Part of a small language model's weights: attention and MLP in parallel.
MLP neurons of a small language model. Each row is named by its layer, matrix (up: input weights) and neuron, and shows model dimensions 32-127. Each number is 50 + 12 x the weight over its row's rms, rounded and kept within 0 to 99.
After each neuron's rows, "fires after" lists the tokens most often just before its 100 highest values on Wikipedia text that the model never trained on; "fires on" lists the tokens most often at its 100 highest values on Wikipedia text that the model never trained on. A number after a token or word is its count.

L4.up420:54 81 36 32 55 44 43 47 61 44 63 68 61 48 24 41 46 56 45 38 52 37 27 51 40 50 34 37 45 70 37 30 40 53 53 54 35 48 48 57 68 49 58 48 79 55 54 66 48 58 49 59 47 41 38 54 50 68 60 42 50 34 51 49 41 62 57 53 57 55 65 41 42 59 58 39 25 45 40 67 48 77 62 47 59 37 50 33 57 69 54 33 66 32 57 46
fires after: "o" 29, " al" 24, "ro" 11
fires on: "ok" 65, "so" 27, "ated" 8

L3.up666:65 85 52 38 49 34 61 55 65 55 52 29 48 45 46 40 39 60 43 52 61 43 50 07 44 51 50 44 75 36 34 50 69 44 45 40 63 35 61 47 48 30 56 44 41 45 51 53 39 65 58 67 51 35 67 65 53 44 52 31 41 48 53 53 49 46 50 46 67 44 48 44 30 67 54 24 61 46 48 47 73 56 56 52 47 33 48 59 62 59 58 63 54 55 59 59
fires after: "ov" 30, "ec" 26, "t" 20, " m" 15
fires on: "ember" 97

L6.up937:45 37 36 63 43 20 55 49 57 54 28 58 37 26 48 41 61 51 53 54 21 49 42 66 48 37 58 56 66 46 48 58 60 51 72 57 46 38 28 50 53 45 49 36 33 34 55 47 50 48 57 47 64 58 54 69 34 33 22 52 46 55 50 32 36 52 52 46 67 48 55 78 63 45 38 55 93 56 59 80 66 50 35 46 46 68 63 71 52 57 71 46 49 51 44 59
fires after: "t" 16, "f" 14, "s" 12, " be" 12, " in" 7, "v" 6
fires on: "or" 24, "ing" 18, "ro" 15, "id" 14, "h" 11, "ol" 6

L11.up330:58 58 52 27 44 48 30 58 64 49 54 55 59 64 69 66 52 53 28 44 65 53 36 46 34 38 57 42 52 45 57 50 57 76 58 40 29 44 69 62 57 44 50 58 58 55 65 75 42 25 42 49 53 25 52 26 74 59 38 67 36 47 53 49 64 41 59 53 40 67 77 37 37 30 50 51 60 46 42 55 38 61 46 51 37 40 50 42 62 47 33 39 40 58 52 30
fires after: " P" 27, " p" 26, " S" 7, "p" 7, "ol" 5
fires on: "ro" 27, "re" 27, "r" 12, "d" 8, "oc" 7, " re" 6

L6.up470:53 39 65 28 71 49 56 49 57 43 60 51 49 65 53 15 45 32 28 48 52 29 69 46 30 38 54 44 63 62 83 48 54 31 61 55 46 43 55 54 36 42 57 57 45 46 48 44 41 44 57 61 56 54 52 63 38 40 65 47 67 68 35 81 43 62 54 63 40 56 70 49 36 66 49 45 49 30 61 42 53 40 25 62 45 49 53 21 59 26 51 47 35 46 56 63
fires after: "," 59, "'" 7, " \"" 5, " (" 4
fires on: " and" 70, "t" 24

L6.up760:61 31 57 47 56 55 71 43 76 60 52 49 41 32 42 42 26 58 38 54 49 50 75 62 51 39 53 41 49 47 70 52 62 44 56 37 55 65 42 39 44 47 50 49 53 38 62 64 64 51 27 75 52 50 49 51 46 40 40 64 64 62 63 44 50 50 63 76 39 29 63 34 49 31 39 63 66 29 50 58 47 34 33 47 55 78 64 40 56 69 54 42 47 78 42 73
fires after: "I" 49, "-" 17, " The" 6, "O" 6, " the" 5
fires on: "n" 69, "y" 17, "or" 9

L5.up691:53 40 52 49 44 46 42 45 37 50 67 36 55 59 32 44 43 57 40 38 46 44 47 65 32 69 51 37 47 52 17 53 54 69 34 61 49 47 56 39 53 49 31 51 29 48 50 58 34 47 57 53 74 57 48 38 64 56 24 18 62 43 38 66 46 54 48 36 40 47 51 44 60 48 44 39 60 68 88 48 77 46 59 58 49 62 68 62 55 65 48 37 34 61 58 65
fires after: "r" 29, "n" 10, "in" 9, "l" 7, "f" 5
fires on: "ess" 80, "ge" 15

L5.up62:50 58 35 44 49 49 67 61 70 61 56 54 61 35 46 26 37 44 49 65 47 48 69 46 47 59 66 53 52 49 57 67 71 60 60 70 44 46 34 54 55 59 52 32 41 41 63 36 61 46 35 59 54 54 38 54 58 36 45 38 39 49 54 37 63 57 44 43 44 18 69 72 68 38 38 38 51 50 49 25 44 38 36 40 30 33 68 45 42 53 60 60 50 66 19 60
fires after: "," 42, " \"" 12, " (" 7, "3" 6, "8" 6
fires on: "8" 14, "5" 12, " of" 11, "3" 10, "0" 9, "I" 9

L11.up565:44 31 43 52 52 28 54 64 34 46 52 42 60 39 51 59 53 55 38 73 43 43 66 48 60 50 36 57 27 55 45 62 52 49 58 34 39 47 35 43 42 64 58 60 56 33 72 42 55 51 35 52 50 58 72 63 40 61 43 53 47 49 46 51 37 64 68 49 35 43 50 59 43 32 58 41 43 44 32 64 68 45 50 31 51 69 52 48 30 39 40 38 33 66 41 34
fires after: " C" 12, "c" 11, "th" 11, " t" 11, " the" 9, "," 4
fires on: " Un" 35, "le" 13, "it" 12, "ul" 12, "on" 11, "oun" 6

L11.up878:48 35 33 52 43 23 60 46 44 59 64 56 52 24 64 42 45 55 55 43 40 37 47 52 32 42 42 55 44 44 41 33 47 49 58 57 39 45 64 46 60 63 30 38 24 51 73 58 65 32 55 54 37 50 53 64 36 41 38 47 55 49 44 63 43 54 45 67 61 52 38 62 43 36 61 71 46 61 67 54 58 55 55 45 52 18 50 49 60 50 65 48 32 54 51 55
fires after: " p" 19, "ff" 14, " m" 13, "p" 10
fires on: "od" 16, "e" 14, "up" 11, "ic" 8, "l" 7

L5.up370:57 47 51 35 52 44 59 71 65 67 55 52 34 67 58 52 52 61 38 63 42 45 39 53 49 33 57 46 74 51 58 52 75 50 71 52 51 56 53 77 49 64 39 44 10 49 76 46 60 33 54 32 55 44 64 45 32 23 47 29 58 57 47 52 37 48 34 51 47 38 60 80 57 21 36 79 50 47 43 45 60 41 59 50 40 47 39 51 67 48 65 43 45 46 38 31
fires after: "d" 32, " in" 10, "v" 9, " con" 7, "on" 6, "t" 5
fires on: "u" 38, "i" 29, "d" 16, "a" 11

L2.up657:38 72 44 69 36 47 58 41 42 37 52 43 47 41 47 54 43 63 53 55 53 64 57 48 59 45 47 36 46 34 70 39 56 58 30 32 38 32 48 39 44 59 49 50 45 40 30 15 38 53 45 52 46 57 53 70 34 19 67 42 71 53 42 51 48 53 56 51 64 47 42 24 53 54 47 43 52 51 67 31 44 49 50 50 44 65 26 39 25 52 10 53 71 50 20 40
fires after: "r" 28, "n" 13, "|---|---" 11, "c" 11, "in" 8
fires on: "ess" 88, "|---" 11

L7.up102:44 50 26 46 47 39 42 58 56 43 39 46 45 45 42 43 45 39 21 41 92 18 62 51 75 43 53 71 29 55 39 51 73 41 48 38 46 60 52 56 61 60 53 52 55 46 48 49 54 52 52 70 58 19 54 51 47 47 42 47 53 38 46 59 69 53 54 40 48 63 53 44 48 52 58 49 58 30 64 37 43 43 40 71 64 33 69 43 36 62 59 49 40 46 44 39
fires after: "ro" 25, " pro" 20, "o" 10, "in" 10, "," 7
fires on: "v" 28, "g" 11, "2" 8, "is" 8, "al" 6

L6.up115:62 41 51 34 61 54 60 40 62 35 44 36 46 58 37 36 47 42 46 50 55 40 70 46 67 38 66 48 66 44 84 30 66 37 56 65 47 62 26 40 42 48 50 46 45 41 65 32 47 47 45 59 39 47 55 70 64 43 63 37 61 55 23 54 67 39 60 53 40 43 85 47 33 42 53 49 35 58 56 33 39 22 47 51 41 63 51 29 60 41 42 46 44 36 63 57
fires after: " " 20, "," 19, " H" 12, " (" 8, " F" 6
fires on: " as" 19, "her" 18, "s" 14, "is" 12, "ing" 11, " his" 9

L6.up933:36 44 55 57 52 30 50 63 41 66 39 55 61 50 49 48 61 50 40 58 40 59 35 82 55 41 51 49 57 48 42 70 44 64 72 53 48 50 50 69 48 66 49 53 11 55 66 68 64 38 51 46 59 46 71 50 56 21 41 26 50 53 55 50 45 47 54 56 59 50 44 74 63 37 41 56 46 45 47 68 70 65 48 48 34 47 32 53 44 30 60 49 31 43 28 61
fires after: " in" 24, " con" 17, " a" 13, " I" 11, " pro" 11, " A" 11
fires on: "d" 100

L7.up733:52 57 53 33 60 29 69 43 59 50 52 38 50 40 52 45 42 47 34 60 57 42 71 62 41 40 59 38 45 68 65 26 77 43 61 48 46 57 40 42 50 35 50 32 55 45 59 44 36 48 45 58 62 45 55 47 48 37 68 51 60 46 38 51 58 31 84 58 61 26 71 57 33 56 59 60 45 48 58 54 54 42 43 45 43 58 45 50 53 59 48 37 58 61 63 67
fires after: "." 26, "," 16, " O" 12, "O" 9, " F" 8, " b" 6
fires on: "n" 21, "or" 18, " H" 17, " al" 10, " Al" 9, "m" 9

L5.up709:63 55 50 39 30 36 54 70 50 62 45 56 53 39 56 28 49 53 46 62 31 40 50 54 55 49 68 48 49 50 41 54 64 45 82 57 41 63 62 54 61 65 33 45 45 59 53 51 52 25 29 75 71 54 38 60 44 18 49 36 56 53 55 44 51 70 46 47 51 21 59 79 62 38 32 56 51 57 34 31 49 32 52 35 39 38 60 30 50 43 53 42 39 77 38 49
fires after: " (" 29, " \"" 20, "," 14, "-" 10, "v" 7, "f" 4
fires on: "A" 37, "5" 16, "ol" 11, "6" 11, "e" 6

L6.up674:54 59 34 53 37 34 61 51 54 53 49 49 41 33 53 43 54 37 54 54 39 51 75 56 57 13 42 38 71 41 38 52 49 39 69 49 35 44 20 53 30 41 27 53 31 55 52 41 50 60 44 65 53 41 44 34 38 48 44 44 51 73 54 54 29 46 50 65 62 37 39 76 57 46 58 54 55 46 46 76 84 50 47 46 46 49 72 58 55 57 73 56 45 66 49 60
fires after: " the" 27, " re" 11, "s" 10, " in" 8, " o" 6
fires on: "y" 43, "ce" 27, "id" 11, "it" 10

L6.up865:59 43 36 45 64 33 82 56 59 38 43 57 42 28 44 48 55 47 43 65 51 52 44 68 56 30 69 56 57 62 62 58 49 35 76 39 47 51 34 65 50 50 44 51 30 49 63 50 76 33 41 60 52 70 64 28 49 29 34 40 42 41 45 41 25 56 39 42 63 54 50 77 54 50 51 38 58 43 64 62 64 32 36 67 29 65 42 46 45 48 51 66 27 60 29 62
fires after: " in" 67, " In" 21, " o" 4
fires on: "ter" 47, "v" 18, "st" 16, "ld" 6, "g" 5, "id" 4

L7.up515:29 50 51 51 41 40 63 64 38 51 26 36 88 67 50 52 37 38 41 51 61 66 46 57 58 37 51 55 30 61 35 34 60 48 59 51 43 71 54 57 57 36 48 51 43 46 45 45 42 39 29 50 52 63 33 37 44 33 50 53 45 62 41 60 67 63 59 53 55 28 52 72 38 43 54 43 48 56 39 45 76 37 48 53 56 30 52 56 45 87 56 64 56 39 76 61
fires after: "g" 56, "t" 11, " G" 8, " g" 6, "at" 5, "ag" 5
fires on: "an" 37, "al" 23, "e" 16, "th" 6, "n" 5, "f" 4

L6.up501:41 49 39 50 61 21 72 66 60 44 42 51 25 50 51 42 42 52 40 54 64 52 48 73 59 39 48 39 61 50 51 66 55 42 84 41 42 48 66 74 46 52 31 47 42 48 71 49 58 40 56 35 62 42 53 41 44 44 30 39 50 50 44 46 54 62 37 41 65 47 48 72 56 52 43 45 58 38 51 55 65 49 54 58 31 36 42 55 48 42 59 39 45 59 33 59
fires after: " re" 32, " con" 13, " in" 10, "s" 10, " pro" 10, " In" 8
fires on: "g" 60, "st" 25, "id" 11, "m" 4

L7.up445:45 54 51 30 60 39 55 59 39 69 33 43 44 34 41 33 36 33 46 65 74 27 44 57 50 35 66 59 67 64 41 59 63 38 55 52 48 40 78 55 40 42 40 50 41 51 40 44 56 47 55 56 67 48 50 61 51 53 41 47 54 50 40 67 24 72 67 72 40 30 64 77 43 28 51 55 50 34 45 49 77 52 37 33 46 45 56 59 21 61 54 55 63 68 71 33
fires after: "at" 16, "ot" 10, "ou" 9, "ak" 8, "y" 8, "ain" 6
fires on: "ing" 50, "s" 12, "es" 11, "og" 8, "ts" 5, "e" 5

L7.up318:51 53 40 50 43 45 48 48 41 54 49 45 67 68 58 41 26 45 20 61 54 44 62 72 64 36 53 24 23 51 47 49 38 33 59 52 45 73 36 43 69 50 33 28 35 38 63 65 39 42 64 32 58 52 62 58 33 63 32 27 49 49 47 46 54 33 49 42 36 46 49 55 60 55 34 49 58 31 58 63 43 42 68 42 65 56 62 67 57 63 47 43 31 40 35 39
fires after: "r" 17, "l" 10, "it" 10, "t" 8, "i" 5, "es" 5
fires on: "ig" 48, "ain" 16, "ment" 8, "ed" 8, "en" 5

L3.up341:56 82 61 37 53 30 55 49 59 62 51 48 36 37 46 56 45 27 54 45 45 14 44 40 51 58 32 59 67 44 42 42 59 34 47 62 70 50 64 54 51 40 62 47 29 53 67 50 37 66 58 71 59 37 63 40 58 41 51 44 44 48 62 51 54 43 48 49 60 53 58 55 56 82 54 37 62 55 40 34 90 46 53 44 45 38 53 51 53 47 74 55 56 73 64 39
fires after: "ov" 31, "ec" 27, "t" 20, " m" 15
fires on: "ember" 99

L5.up30:39 61 72 65 55 41 56 33 41 63 52 25 42 29 46 51 51 38 56 59 46 58 42 63 74 51 36 39 58 33 52 46 68 55 42 43 51 45 46 38 47 45 57 34 45 43 40 34 55 39 46 48 40 64 42 52 50 06 76 28 56 50 52 50 55 58 52 54 55 58 39 50 45 57 33 52 47 44 60 37 64 43 42 39 39 45 19 27 32 41 50 77 65 44 36 56
fires after: "r" 28, "c" 13, "n" 11, "l" 8, "f" 6, " l" 5
fires on: "ess" 89, " wh" 7

L6.up822:42 35 30 67 41 48 64 54 56 41 10 49 67 35 47 59 54 46 49 58 72 27 69 55 46 50 48 29 67 39 52 51 31 42 45 59 41 49 44 61 35 56 38 44 43 48 72 33 59 58 36 72 57 60 62 45 55 64 50 65 41 53 58 30 25 56 44 68 35 26 58 41 51 26 56 60 52 66 36 54 58 52 39 51 46 41 48 34 66 50 39 43 45 66 56 38
fires after: " in" 63, " at" 8
fires on: "t" 52, " from" 19, "ter" 18

L7.up871:56 48 63 41 35 36 49 56 42 64 50 51 58 64 44 57 43 24 17 59 41 58 50 28 65 51 57 25 44 62 41 47 43 53 39 52 51 54 44 70 59 48 53 46 61 49 48 36 41 54 70 73 38 53 91 72 55 72 43 39 71 40 52 34 61 41 49 57 60 46 73 53 50 45 53 37 55 52 49 48 38 39 53 56 70 42 62 54 43 47 43 53 24 57 38 45
fires after: " p" 19, "," 17, "t" 14, "it" 12, "r" 9, "p" 6
fires on: "ain" 34, "res" 25, " al" 18, "ed" 11

L5.up746:73 42 57 32 72 47 48 55 59 48 65 37 52 65 38 23 46 45 24 57 57 51 47 61 42 38 46 36 53 54 76 44 63 48 64 41 44 67 44 55 42 43 39 54 32 42 53 46 46 37 49 62 52 48 46 65 37 25 60 45 59 55 29 44 56 36 79 67 48 40 68 30 43 50 59 59 63 44 33 52 53 41 35 46 54 28 50 30 69 48 52 40 55 50 48 53
fires after: "," 46, " (" 16, "-" 13, " \"" 12, "/" 5
fires on: " and" 43, "d" 24, "b" 16, "'" 6, "g" 4

L4.up485:33 52 37 90 57 45 60 60 51 68 51 14 45 40 31 21 45 57 32 52 65 70 35 24 44 46 37 49 59 49 47 74 55 62 73 46 42 61 69 41 26 53 59 51 57 39 49 43 61 70 50 53 55 42 44 44 41 53 50 50 52 34 49 47 39 38 55 49 51 63 50 37 68 23 48 34 49 46 41 65 62 71 59 60 42 42 38 52 46 60 55 39 59 30 50 45
fires after: " |" 15, " the" 13, " n" 11, "i" 9, " N" 5
fires on: "ew" 30, " de" 16, "\n" 15, ":" 12, "-" 9, "ect" 6

L5.up95:32 44 42 52 81 48 47 45 45 42 54 44 51 54 29 48 52 37 47 51 47 51 46 54 57 44 46 53 55 71 60 42 50 51 64 22 31 73 76 34 49 28 49 53 47 62 58 48 51 56 45 46 51 59 59 70 43 62 61 22 66 37 39 47 43 64 51 59 70 55 46 51 35 42 83 68 33 35 36 53 47 73 48 84 53 66 48 46 62 48 56 45 49 52 66 38
fires after: "l" 44, "ou" 13, "0" 4, "3" 4, "c" 4
fires on: "ud" 54, ")" 25, "gh" 13, "ord" 6

L5.up356:64 59 65 24 56 41 76 62 60 67 50 36 54 50 31 40 57 45 37 76 38 36 49 45 48 37 51 36 48 50 64 39 67 54 62 39 48 47 41 72 52 63 32 43 18 51 49 42 48 40 42 59 50 50 51 35 45 41 73 73 41 55 25 26 37 46 48 53 41 26 60 65 38 34 46 69 57 55 52 43 50 43 37 49 39 42 54 36 51 66 49 62 58 83 47 60
fires after: "," 35, "." 29, " \"" 18, "-" 4
fires on: " " 37, "\n\n" 30, "A" 25, " (" 4

L3.up692:50 50 54 35 44 41 48 67 52 61 50 39 30 46 41 39 34 34 49 53 49 30 42 32 46 62 51 66 32 44 34 52 52 52 60 44 60 45 65 35 45 34 39 50 39 50 70 69 64 60 59 59 58 45 61 39 54 59 37 66 38 51 64 37 46 49 22 46 67 52 44 45 48 59 53 46 65 46 40 53 65 49 49 61 56 44 55 57 72 52 71 62 41 46 67 60
fires after: "ov" 31, "ec" 24, "t" 20, " m" 14
fires on: "ember" 94, "/" 6

L6.up387:47 42 27 58 64 30 67 66 59 59 34 36 53 36 45 36 68 43 49 57 53 39 58 60 50 44 54 54 41 46 48 69 53 52 52 60 48 40 41 71 42 70 36 34 13 51 57 53 77 31 43 49 49 59 44 44 56 62 25 68 38 58 58 41 53 51 52 53 46 61 44 55 53 29 49 50 61 46 39 65 72 44 63 34 45 41 48 47 48 71 47 47 42 53 25 51
fires after: " in" 37, " In" 15, "t" 9, " D" 6, " St" 6
fires on: "ter" 56, "ate" 32, "ro" 9

L5.up86:64 48 43 28 53 33 66 64 65 66 44 52 50 58 29 41 23 39 46 60 43 33 61 46 46 44 51 29 56 37 72 46 57 53 54 74 33 66 44 59 36 57 56 43 43 46 61 47 53 39 40 66 49 52 49 45 57 40 65 69 44 61 25 33 45 44 56 56 35 39 76 63 48 40 44 57 56 47 59 47 45 39 54 50 32 45 66 33 67 59 49 59 51 77 39 70
fires after: "." 57, " \"" 18, "\n\n" 13, "," 4
fires on: " A" 60, "A" 32, " a" 4

L4.up888:64 64 07 53 63 36 36 46 31 44 50 61 68 60 34 51 55 60 50 45 58 67 45 35 59 27 45 39 45 59 38 50 59 74 38 60 42 60 61 69 73 40 66 51 53 63 57 66 63 59 51 52 41 46 59 48 37 43 50 32 62 34 49 49 51 58 36 66 70 37 42 66 32 43 51 57 35 33 46 29 48 82 50 50 58 64 38 40 37 55 45 41 50 70 53 37
fires after: "ou" 37, "c" 23, "|---|---" 10, "u" 6, "w" 4
fires on: "gh" 44, "ord" 32, "|---" 10, "ell" 10

L5.up598:42 33 59 56 39 38 59 76 53 50 52 36 45 63 45 49 68 65 50 58 53 65 31 64 52 44 59 58 65 51 47 63 56 51 66 44 48 55 44 79 52 58 42 51 21 51 60 43 49 38 66 39 51 58 62 48 40 35 22 34 68 36 57 39 39 43 39 40 49 59 54 75 85 43 34 38 60 44 35 45 49 41 36 42 50 45 41 51 58 38 61 48 46 58 47 46
fires after: " con" 24, " in" 14, "st" 9, "ter" 8, " In" 6, "v" 6
fires on: "st" 32, "i" 22, "d" 12, "w" 10, "r" 10, "j" 8

L7.up501:70 57 65 65 60 48 61 30 60 37 30 39 60 69 40 40 31 32 53 51 55 59 70 38 53 48 45 24 48 51 56 18 52 60 36 52 46 67 55 49 66 39 38 26 52 55 54 59 37 21 49 66 69 49 34 50 46 57 72 38 55 44 46 43 45 58 53 35 35 52 55 65 40 47 82 47 47 48 55 35 48 31 54 57 50 23 59 37 65 57 63 65 79 49 48 52
fires after: " b" 18, " m" 11, " st" 10, " B" 9, "es" 7, " w" 6
fires on: "ear" 19, "y" 17, "us" 17, " of" 17, "al" 10, "p" 5

L5.up840:68 29 59 27 42 60 72 44 58 59 66 44 55 42 50 38 42 38 33 68 56 43 83 53 35 47 49 51 43 60 65 52 83 41 66 51 45 51 37 52 29 53 69 43 51 34 59 29 62 30 55 69 34 49 43 70 54 42 55 51 56 58 29 66 38 38 43 49 38 49 70 52 50 35 49 45 59 41 66 47 51 45 39 56 31 45 53 42 46 23 63 34 43 55 41 63
fires after: "," 59, "3" 7, "6" 7, "1" 7, "2" 5
fires on: " and" 34, "–" 32, "00" 11, " as" 8

L11.up76:47 54 52 34 22 35 58 52 41 64 55 62 59 43 56 65 42 51 61 38 40 39 32 78 42 49 75 35 46 72 62 48 54 48 53 33 32 66 67 56 60 48 63 40 33 42 56 55 43 41 58 45 34 36 38 49 41 35 47 58 76 43 45 42 50 61 60 63 33 36 52 51 48 45 53 68 49 21 42 34 70 48 31 46 28 36 47 67 59 49 49 26 54 38 54 54
fires after: "p" 22, " P" 15, " V" 11, "9" 10, " p" 9, " v" 8
fires on: "l" 26, "e" 17, "7" 9, "it" 9, "N" 7, "h" 5

L5.up389:64 41 73 23 32 54 63 54 70 66 69 48 63 52 51 26 44 40 50 56 62 47 66 45 51 39 53 50 47 65 26 34 60 53 64 44 53 57 48 59 45 53 53 43 58 34 54 32 55 33 59 53 42 45 34 71 45 33 57 42 53 55 43 43 31 27 50 59 41 54 66 50 50 57 52 46 72 53 62 25 46 32 37 59 27 26 47 41 56 56 57 54 60 60 64 55
fires after: "," 40, " \"" 29, "\n\n" 12, "==" 9, " (" 4
fires on: "L" 31, " and" 23, "00" 15, "W" 13, "S" 4, "R" 4

L7.up93:52 46 48 55 37 40 55 55 41 57 31 33 56 57 65 61 57 45 61 65 69 42 16 45 63 50 79 52 58 65 46 54 51 44 67 51 50 46 74 64 38 55 37 49 52 41 51 35 64 40 48 46 50 58 62 49 31 54 49 40 69 67 51 65 27 46 52 69 40 56 45 61 53 49 49 68 49 41 40 64 63 31 34 28 37 41 42 42 57 46 59 68 72 56 65 53
fires after: "en" 25, "ak" 15, "an" 12, " K" 7, " I" 6
fires on: "ing" 24, "es" 19, "ue" 17, "e" 14, "re" 8, "'" 7

L5.up373:39 72 52 75 48 46 58 33 52 50 61 37 50 36 33 48 58 50 57 58 53 67 45 43 68 43 41 36 55 35 74 43 58 61 44 50 49 37 78 55 47 48 59 60 37 52 46 37 62 50 52 52 54 53 64 67 61 24 75 21 65 61 62 52 33 56 66 61 62 68 70 47 48 59 53 51 64 33 66 58 45 57 63 41 33 66 43 60 35 51 49 66 57 60 25 32
fires after: "r" 32, "c" 14, "n" 14, "in" 9, "l" 7, "f" 5
fires on: "ess" 100

L6.up17:74 38 54 50 33 49 63 63 55 71 56 33 77 38 64 25 31 41 55 48 52 51 63 55 44 42 36 49 44 40 43 30 63 50 48 62 57 66 30 42 60 43 47 43 43 45 55 38 62 49 28 40 53 45 39 53 54 45 74 52 53 49 60 46 37 45 62 58 33 53 69 37 45 35 59 60 40 53 51 47 66 46 43 57 49 26 54 58 68 60 38 66 55 82 41 60
fires after: "\n\n" 31, "==" 11, "P" 9, "H" 9, "A" 7, " (" 7
fires on: "l" 24, "L" 20, "e" 20, "O" 15, "I" 11, "ro" 5

L11.up305:43 60 48 52 38 38 60 68 46 58 49 34 57 74 62 57 34 41 56 61 58 52 50 64 48 72 55 35 39 59 50 42 47 59 69 63 53 34 63 66 49 35 43 31 45 51 42 34 51 44 50 68 45 37 58 45 39 31 52 41 33 55 20 49 38 59 68 49 43 56 57 71 46 58 41 45 54 70 29 71 80 34 53 61 40 59 67 40 48 47 73 62 46 40 53 38
fires after: " h" 25, " of" 12, "et" 8, "h" 7, "g" 5, "re" 4
fires on: "ad" 19, " it" 12, "s" 11, "th" 8, "f" 7, "ol" 7

L5.up548:46 56 58 49 58 45 46 37 31 31 57 42 57 59 37 30 47 47 47 52 79 38 48 53 63 40 42 65 44 71 48 60 48 55 46 44 36 50 61 62 64 51 51 42 53 53 37 51 51 45 55 51 64 29 60 60 41 43 60 26 55 47 58 65 26 67 47 65 66 68 42 37 42 50 82 59 34 43 28 39 56 69 43 83 52 65 48 43 50 54 75 30 66 36 64 39
fires after: "ou" 52, "o" 22, "u" 10, "ro" 8
fires on: "gh" 64, "ok" 36

L11.up50:29 51 44 34 39 13 53 85 42 55 42 19 50 51 49 47 38 46 54 48 56 63 63 47 63 75 41 49 37 60 40 28 45 45 65 60 48 49 61 65 45 61 47 34 43 39 56 45 53 61 30 54 46 42 73 39 43 24 56 58 57 44 54 53 43 43 65 39 56 60 42 51 63 37 61 29 51 64 44 62 57 45 41 29 62 48 48 55 36 50 81 50 57 34 58 72
fires after: " G" 14, "h" 14, " g" 12, "g" 11, "it" 7
fires on: "f" 17, "ro" 13, "th" 10, "l" 8, "i" 8, "t" 7

L11.up413:58 30 55 46 64 31 75 49 52 53 55 53 59 39 74 57 35 59 42 44 56 46 46 49 38 50 50 41 33 41 53 21 66 52 44 55 41 39 91 49 48 44 49 59 60 67 61 31 54 27 55 64 65 65 67 55 30 54 49 46 67 56 50 50 51 44 45 69 20 59 66 62 42 41 49 51 57 45 51 56 68 48 42 29 63 33 55 54 51 66 33 64 61 52 50 65
fires after: " p" 29, " P" 14, " m" 12, " M" 5
fires on: "e" 33, "on" 14, "t" 7, "b" 5, "g" 5

L7.up18:49 54 37 48 49 41 49 54 70 61 51 39 57 46 51 40 35 49 52 61 49 52 69 39 58 44 61 45 50 37 64 36 75 59 64 35 50 31 58 47 51 48 57 45 30 67 46 55 34 46 69 52 60 53 57 44 44 28 82 41 43 70 48 37 62 43 50 41 41 43 36 50 41 66 53 49 53 44 60 52 52 50 66 29 36 67 32 50 44 57 47 65 50 44 66 31
fires after: "ed" 15, "1" 12, " l" 10, "og" 7, "c" 7, "," 7
fires on: "ical" 26, " with" 25, "ost" 17, "99" 14, "ord" 10, "ess" 4

L5.up920:46 35 45 51 58 52 67 56 71 84 53 72 37 41 58 46 44 49 43 51 39 33 64 61 51 34 36 63 64 50 59 49 62 54 63 47 22 47 50 52 37 39 60 30 40 48 57 42 49 40 54 72 43 50 36 40 47 45 75 56 39 50 61 33 44 58 50 59 42 45 62 61 47 36 43 48 69 37 57 48 58 43 33 57 37 36 65 43 55 64 58 55 32 53 46 72
fires after: "=" 26, "," 21, " in" 14, " (" 13, " \"" 10, " In" 6
fires on: "\n\n" 29, "N" 19, " " 18, "n" 14, " of" 9, " on" 6

L7.up675:33 34 65 68 51 48 32 56 64 57 51 21 60 54 25 53 49 56 31 62 51 38 41 49 45 39 71 44 70 63 42 34 62 61 53 53 50 51 52 81 37 55 57 40 32 52 31 50 38 47 56 51 49 40 49 27 50 45 55 49 70 36 42 54 58 67 38 62 59 50 60 54 54 53 67 23 66 30 33 49 58 88 41 82 26 62 57 53 47 51 59 42 50 39 64 51
fires after: "v" 13, "u" 13, "o" 12, "t" 12, "f" 6, "ov" 6
fires on: "an" 17, "o" 17, "re" 13, "e" 12, "t" 8